config = dict(
    n_layer=9,
    head_dim=128,
    vocab_size=16112,
    activation='gelu',
    qk_norm=False,
    attn_scale=0.0884,
    parallel_block=True,
    init_std_qkv=0.0266,
    lr_mult_o=2.0,
    beta1=0.95,
    lr_head=0.00392,
    schedule='wsd',
    decay_shape='linear',
    doc_mask=False,
)
MLP neurons of a small language model. Each row is named by its layer, matrix (up: input weights) and neuron, and shows model dimensions 384-511. Each number is 200 + 30 x the weight over its row's rms, rounded and kept within 0 to 999.
Before each neuron's rows, "fires in" lists the words (lower case) most often at its 100 highest values on Wikipedia text that the model never trained on. A number after a token or word is its count.

fires in: "the" 24, "it" 18, "and" 10, "also" 6, "2" 4
L6.up1644,218,210,156,172,227,199,226,189,179,214,281,211,196,183,183,216,251,234,168,210,190,198,193,156,253,175,231,284,220,204,204,216,189,218,157,197,207,188,139,169,184,203,175,170,238,174,174,234,211,207,222,215,199,197,220,127,209,211,248,199,182,161,192,213,225,190,194,221,191,119,209,199,203,252,226,268,164,179,196,247,180,218,174,182,214,187,206,157,204,210,232,240,139,194,155,221,138,225,176,244,153,215,229,190,220,161,240,190,264,241,212,227,192,214,199,180,178,254,178,211,207,190,163,157,197,223,248,163

fires in: "it" 48, "that" 16, "area" 5, "which" 4
L6.up617,161,170,166,193,164,184,200,207,238,175,232,200,142,214,207,158,154,241,217,174,176,164,181,139,161,237,148,218,202,160,160,233,211,163,174,222,221,181,239,225,216,185,235,180,209,229,186,184,160,236,128,235,213,186,198,260,204,207,247,227,222,227,225,193,192,210,219,177,137,168,228,205,182,164,184,209,235,196,169,240,210,220,160,261,197,199,190,253,177,191,196,261,209,180,225,198,204,209,249,218,158,228,188,190,169,257,164,171,225,202,222,177,215,232,212,189,191,237,172,207,199,159,168,221,246,242,201,184

fires in: "an" 94
L6.up2637,201,192,204,166,215,260,189,198,180,228,191,208,226,210,205,207,195,242,191,206,173,222,194,152,212,189,230,193,130,137,203,200,261,222,196,239,208,170,199,132,215,215,176,198,191,136,188,185,184,188,251,174,130,235,215,172,200,243,187,171,170,259,196,237,236,191,229,193,190,195,154,237,105,211,192,230,191,279,205,200,221,162,214,214,266,181,202,212,146,173,173,200,210,169,174,172,197,179,205,235,181,177,208,173,200,229,221,231,194,210,186,217,227,193,232,190,162,109,182,186,170,183,186,181,219,222,194,202

fires in: "of" 50, "which" 9, "that" 8, "to" 5, "within" 4
L6.up1708,222,178,257,142,196,163,253,178,188,244,202,290,187,237,242,186,241,250,155,234,205,153,194,206,228,240,209,235,217,214,193,171,230,182,179,195,163,213,160,233,178,231,237,146,168,191,222,190,171,208,242,157,185,232,189,230,220,184,185,159,209,201,192,204,205,144,163,165,186,137,143,193,189,245,194,211,199,228,237,268,190,195,191,226,180,194,220,149,192,185,188,238,169,198,219,139,235,204,162,274,198,174,167,219,219,210,194,202,245,212,200,213,140,198,175,231,183,155,240,186,169,194,176,211,252,243,203,224

fires in: "3" 21, "4" 13, "after" 12, "1" 11
L6.up2480,200,195,182,144,196,182,256,223,211,201,206,243,189,196,254,181,172,251,227,209,186,233,205,222,199,202,174,156,166,213,214,195,170,194,188,165,187,214,159,205,168,238,153,199,200,201,234,243,203,142,148,192,177,211,159,142,213,196,236,242,227,184,199,207,178,270,219,185,157,244,235,235,162,215,204,170,175,207,185,219,213,215,196,207,172,183,207,184,167,214,160,189,195,189,201,176,155,218,171,206,207,186,226,229,123,240,204,193,192,186,161,191,187,186,234,172,250,185,204,198,187,221,245,157,206,184,203,185

fires in: "to" 25, "be" 11, "a" 8, "as" 6, "is" 6
L6.up2753,156,238,201,199,223,182,176,166,216,170,125,182,186,147,135,213,216,199,181,193,216,219,249,197,164,211,274,207,215,201,153,184,262,254,183,198,183,165,178,183,206,159,146,174,170,220,144,157,159,169,227,112,170,212,219,198,191,211,187,188,180,206,159,199,189,192,230,192,248,217,199,273,187,237,223,182,179,224,174,165,248,142,181,224,167,201,174,264,166,244,172,151,190,233,232,194,219,208,177,275,173,267,228,236,198,193,201,178,225,187,135,180,198,180,258,234,171,213,197,227,169,200,291,233,204,204,214,202

fires in: "in" 56, "into" 6, "as" 4, "the" 4
L6.up2876,160,157,160,156,227,256,199,184,223,191,200,202,200,185,200,238,176,223,187,209,209,156,230,259,191,193,179,248,251,195,184,164,229,207,186,179,190,147,178,207,195,287,227,230,131,228,202,232,219,145,173,249,203,192,222,231,217,249,205,173,211,172,205,158,152,185,177,150,242,161,211,222,246,184,224,209,204,218,213,194,249,197,211,213,173,268,175,221,129,199,191,186,200,199,166,194,201,232,190,238,152,221,172,215,200,176,233,257,185,195,207,204,183,188,207,238,185,181,225,226,198,168,169,192,198,222,258,183

fires in: "had" 20, "have" 20, "has" 15, "previously" 5, "also" 4
L6.up54,248,210,202,177,182,203,224,191,204,190,187,187,190,240,225,208,251,133,229,197,185,179,181,207,234,202,223,207,187,201,195,220,170,158,199,195,233,177,183,221,154,198,185,231,177,219,172,217,181,204,208,190,194,228,161,187,187,225,181,166,192,191,197,193,174,200,220,160,177,246,182,173,229,190,229,246,243,228,235,171,213,204,164,172,210,247,172,161,216,183,185,238,185,154,186,179,189,216,228,212,196,120,158,205,177,190,176,219,250,223,140,282,195,228,227,216,170,252,231,170,210,224,168,215,217,168,230,231

fires in: "have" 31, "had" 8, "also" 8, "previously" 5, "would" 4, "2001" 4
L6.up43,192,235,176,188,213,200,180,189,211,211,165,223,227,227,199,203,226,163,207,183,215,168,136,169,210,212,198,203,189,149,206,175,199,155,199,244,214,203,169,204,155,182,206,230,183,192,207,189,168,180,214,240,274,226,157,250,220,217,157,182,224,206,251,213,245,153,224,207,197,211,181,269,222,138,287,223,197,170,212,144,236,195,170,185,173,255,174,234,186,268,173,164,207,141,212,206,159,200,242,215,247,220,219,214,175,175,222,216,180,183,197,214,141,243,181,157,176,207,165,198,239,224,166,134,227,213,224,219

fires in: "of" 43, "to" 10, "for" 8, "as" 4, "from" 4
L6.up2458,194,220,226,191,187,211,225,201,222,180,283,165,238,205,202,190,189,181,209,245,211,262,201,229,161,183,194,257,196,215,170,213,180,191,209,198,192,127,174,212,202,220,245,163,202,211,167,155,195,259,139,180,207,230,185,227,234,148,222,190,236,185,193,167,213,208,208,199,243,180,227,221,268,266,218,168,214,155,181,196,217,169,167,199,153,200,195,188,215,225,186,229,168,184,252,219,178,194,196,214,178,189,180,231,255,204,204,159,165,226,221,198,209,143,220,235,172,175,181,188,202,196,165,204,203,215,220,218

fires in: "an" 67, "7" 8
L6.up273,175,159,162,204,209,247,223,224,210,175,183,196,225,202,170,162,147,175,246,188,203,172,186,206,273,135,234,199,228,157,202,170,200,172,192,221,203,160,218,185,224,205,225,232,175,179,194,231,209,145,203,185,194,194,193,175,180,204,168,257,198,196,201,262,192,205,174,163,198,227,230,192,188,219,204,197,209,177,229,192,199,225,187,139,155,180,171,200,201,190,167,182,179,174,225,177,251,199,195,198,198,200,207,219,181,245,194,205,185,216,185,170,247,172,163,153,199,157,213,218,204,243,194,178,179,187,223,235

fires in: "of" 16, "to" 13, "about" 9, "than" 9, "for" 9, "least" 6
L6.up1038,201,167,205,187,171,202,260,217,177,229,148,170,168,165,206,218,176,137,191,188,184,273,165,230,211,198,217,230,207,196,134,186,201,198,174,201,230,185,232,178,199,221,194,169,222,209,223,185,103,211,173,253,229,249,248,251,196,259,167,253,195,166,194,206,242,237,215,239,192,212,171,188,215,193,175,178,193,179,175,204,169,229,205,204,200,209,153,217,165,203,240,168,206,210,170,180,174,201,199,219,161,194,180,149,174,179,205,207,167,173,195,182,170,210,163,193,194,176,150,215,208,189,221,239,210,198,231,220

fires in: "a" 49, "its" 6, "from" 4, "and" 4, "the" 4
L6.up191,167,209,220,213,181,226,259,169,239,250,248,171,219,163,178,177,171,191,168,213,171,192,190,187,218,185,183,199,195,212,188,169,210,148,245,210,183,212,243,182,175,235,132,208,206,193,197,230,183,201,233,194,223,170,183,218,204,160,181,208,256,199,223,164,227,190,160,176,146,188,242,176,175,158,233,178,204,199,193,133,217,201,226,214,229,200,214,247,180,204,205,159,204,237,166,144,209,219,188,210,191,171,163,230,193,206,234,150,137,179,187,180,188,187,180,193,236,153,207,223,223,182,192,195,164,233,193,184

fires in: "of" 16, "from" 13, "in" 10, "and" 9, "to" 5, "with" 4
L6.up638,260,196,224,210,178,234,180,191,203,202,232,223,213,203,162,232,211,187,285,219,228,272,247,180,244,208,238,274,185,200,155,230,192,213,187,227,202,188,164,192,191,233,211,169,167,193,200,228,229,179,190,189,216,219,167,227,189,249,197,121,173,189,242,224,218,182,197,204,201,188,227,196,179,209,258,218,181,200,186,242,190,195,183,233,152,197,157,223,182,183,190,175,192,151,222,241,186,189,247,228,171,170,187,166,200,212,208,213,194,196,177,185,182,224,203,167,167,215,172,213,221,204,121,201,187,203,160,222

fires in: "it" 20, "not" 14, "that" 10, "to" 10, "would" 9, "which" 9
L6.up431,238,194,171,181,221,262,210,170,146,216,133,248,183,202,167,260,205,207,225,198,200,223,199,176,206,213,151,197,187,250,215,180,157,133,179,213,148,165,202,219,175,208,229,204,133,194,190,244,168,173,231,117,170,186,143,276,177,187,211,235,206,205,212,187,248,179,218,246,163,174,210,131,197,185,229,180,196,203,234,199,177,209,210,182,172,195,184,247,163,201,138,192,207,175,249,266,217,221,172,203,217,199,215,159,129,243,241,211,214,204,200,199,217,235,124,147,240,216,231,165,216,236,196,225,180,206,238,213

fires in: "the" 79
L6.up1457,169,191,236,232,256,252,259,176,187,193,173,202,198,165,184,217,229,231,213,138,203,217,230,198,200,205,225,187,177,179,242,174,227,182,194,164,153,236,160,149,207,227,183,209,176,223,206,242,171,244,227,207,207,145,180,179,201,154,175,217,243,204,229,176,217,196,225,231,239,196,126,186,192,188,199,186,277,203,184,260,215,172,175,173,234,232,127,203,195,186,259,222,252,161,152,266,198,209,172,138,230,200,228,203,174,224,168,189,185,181,156,156,225,210,181,222,209,246,201,200,186,235,160,150,195,201,185,237

fires in: "a" 65
L6.up2335,231,135,187,171,217,191,183,175,177,224,222,216,220,153,226,232,252,258,200,209,267,211,181,221,211,225,179,163,167,199,206,228,197,205,167,175,202,196,211,193,223,209,243,256,212,226,187,199,166,205,193,128,199,230,174,261,237,210,243,233,212,191,183,224,251,210,179,139,248,176,178,214,216,206,163,190,188,193,183,209,237,220,225,236,243,252,148,154,201,182,245,169,211,217,250,195,257,197,193,140,247,192,223,179,186,210,178,170,218,153,160,202,223,187,234,197,219,205,198,156,216,202,142,162,234,242,218,246

fires in: "as" 42, "october" 18
L6.up1020,186,174,203,185,170,246,228,197,170,193,182,247,187,201,231,183,205,210,257,263,187,174,199,153,200,223,164,188,224,160,184,173,195,244,246,180,192,158,206,233,115,168,193,175,231,238,250,158,163,210,202,140,179,187,212,202,241,215,199,166,228,245,229,183,221,215,178,205,182,209,198,214,202,239,188,146,169,214,163,202,209,188,192,169,168,177,204,235,230,241,170,204,170,223,215,165,240,220,158,161,187,242,273,210,182,188,163,197,203,164,175,191,183,213,167,216,179,216,193,191,238,172,235,201,189,198,171,205

fires in: "would" 30, "not" 24, "may" 10, "to" 8, "did" 7, "who" 6
L6.up2971,219,191,198,252,149,212,256,176,184,183,209,224,153,202,161,250,207,226,188,201,187,196,205,182,224,191,180,198,209,177,175,221,195,139,209,196,272,162,163,186,210,200,201,222,138,171,186,205,186,184,232,177,206,192,172,186,199,194,271,187,187,203,174,247,230,147,169,211,188,187,189,153,221,153,223,224,220,231,235,217,230,251,243,236,193,176,187,261,164,183,186,155,219,175,190,240,194,197,129,157,205,215,182,173,154,184,212,195,240,231,190,198,237,192,172,225,221,250,194,136,221,186,159,248,217,211,180,189

fires in: "an" 89
L6.up813,138,179,155,186,203,220,194,187,209,232,194,238,248,219,212,186,182,216,235,169,203,203,153,213,170,196,236,221,139,213,172,191,197,216,209,187,190,169,155,189,126,160,216,209,229,176,198,221,182,170,182,185,202,234,270,211,217,241,243,200,188,220,156,235,221,201,179,186,191,198,221,171,168,151,182,216,171,218,211,292,163,179,196,218,210,243,239,242,169,214,179,220,210,183,182,253,214,172,176,200,182,202,228,179,160,193,231,259,150,201,171,199,237,227,186,252,177,167,122,199,219,229,198,203,211,224,223,221

fires in: "an" 98
L6.up1072,153,249,244,210,229,216,213,198,211,198,208,214,214,198,172,162,198,185,228,235,182,202,165,171,138,187,186,180,182,246,170,216,200,221,154,221,247,223,166,177,204,166,130,189,168,198,170,213,213,197,227,218,190,215,221,193,190,207,127,245,203,239,135,189,214,190,203,237,204,154,194,241,223,161,213,224,235,255,203,207,210,241,244,167,170,215,191,225,212,246,210,235,170,240,206,231,187,167,201,203,211,187,239,235,191,185,206,182,206,239,149,172,195,191,177,176,208,200,226,185,233,186,178,116,191,226,185,185